MLP neurons of a small language model. Each row is named by its layer, matrix (down: output weights) and neuron, and shows model dimensions 208-303. Each number is 128 + 32 x the weight over its row's rms, rounded and kept within 0 to 255. Numbers have three digits each.
After each neuron's rows, "raises" lists the tokens whose logits its output raises most directly, leaving later layers aside.

L3.down455:121170181131107154117139143135128066093163124062112106136145115115178129187141100164109133102109114153154137149153094144101119073097110185154108115178073114163118111092163169117108090086153115145087137113137081060141138134111114132146153136150105168102130086098136144151098095164176137125
raises: " by:", " it,", " onto", " themselves", " directly"

L3.down487:123079149140123130175118156187136135158162104118129191146148129133159128226111176137170106181143134071117103122140151090202097175155153126109099120138101136141133134113147136119145135149138131136178100138103118148114158175141150138185171086104132084151068107164079140114139084089150161145
raises: "ence.", "en.", " respectively.", "11.", " whilst"

L3.down1636:138089203148158144088154160165147108156136124166112145109153123152164084080127135139149085199139081126114150110141082128124082150075114121159157120123103108115099147168137091141079147205071118145188072136096108134152113131168202130121140111118095155118090092145088118078170137105144101088
raises: "ge", "ño", "ç", "form", "ike"

L3.down468:119124085128177067156144067148123132105123151115110045123140183114118111147120124088240135118152107125145129170137108111102118141171159192168109124142084142137115094134141129108135123099131118141123182134061086140121130148144162105176153127154171129147139177108107179128208122141122090153
raises: "ent", "erm", "anc", "ef", "ham"

L2.down967:123176107087130152171118179093166133114117181108143101046071117111183097136129138209177141148056109111093147086142121134158112121124142125102137156089170120130199073101095124155131161152123141154094121144159120127123097172160087121183114107128168169143102151094099069114169105131178138114
raises: "ils", "fan", "f", "lam", "đ"

L3.down920:112134179090158087090185108089102102077137115178127109131094111118105067145160112183124109168116128067140095076172183121168082119092146105102134147155111149170109102074095153141125150107133140158086193181139180159156060133096124061141159115062108140127083149169151134094113106148087099146
raises: "y's", "==Results==", " event,", " Festival,", " Singles"

L3.down710:131099178159117106122110134060093107127126102139169105069116158137178118133170156165091051123151173146087129075115071162089103160149212169104137123072156110180150176164147099124129137122113114154069138156090137203134140113173083036119110119091135174110152162119100148104139090141116112073
raises: " were", " have", " are", " include", " make"

L2.down1092:098087177126135107060075109131197192111140080154163170065137129129142124127098091139141157129128121121087117093169162083135109096154171077129138133177144115058107166165136143142134181106136143097048143111109113165110172162125137090127168130170116144132056086085099125140122123125104165110
raises: "ance.", "don", "ious", "anto", "age."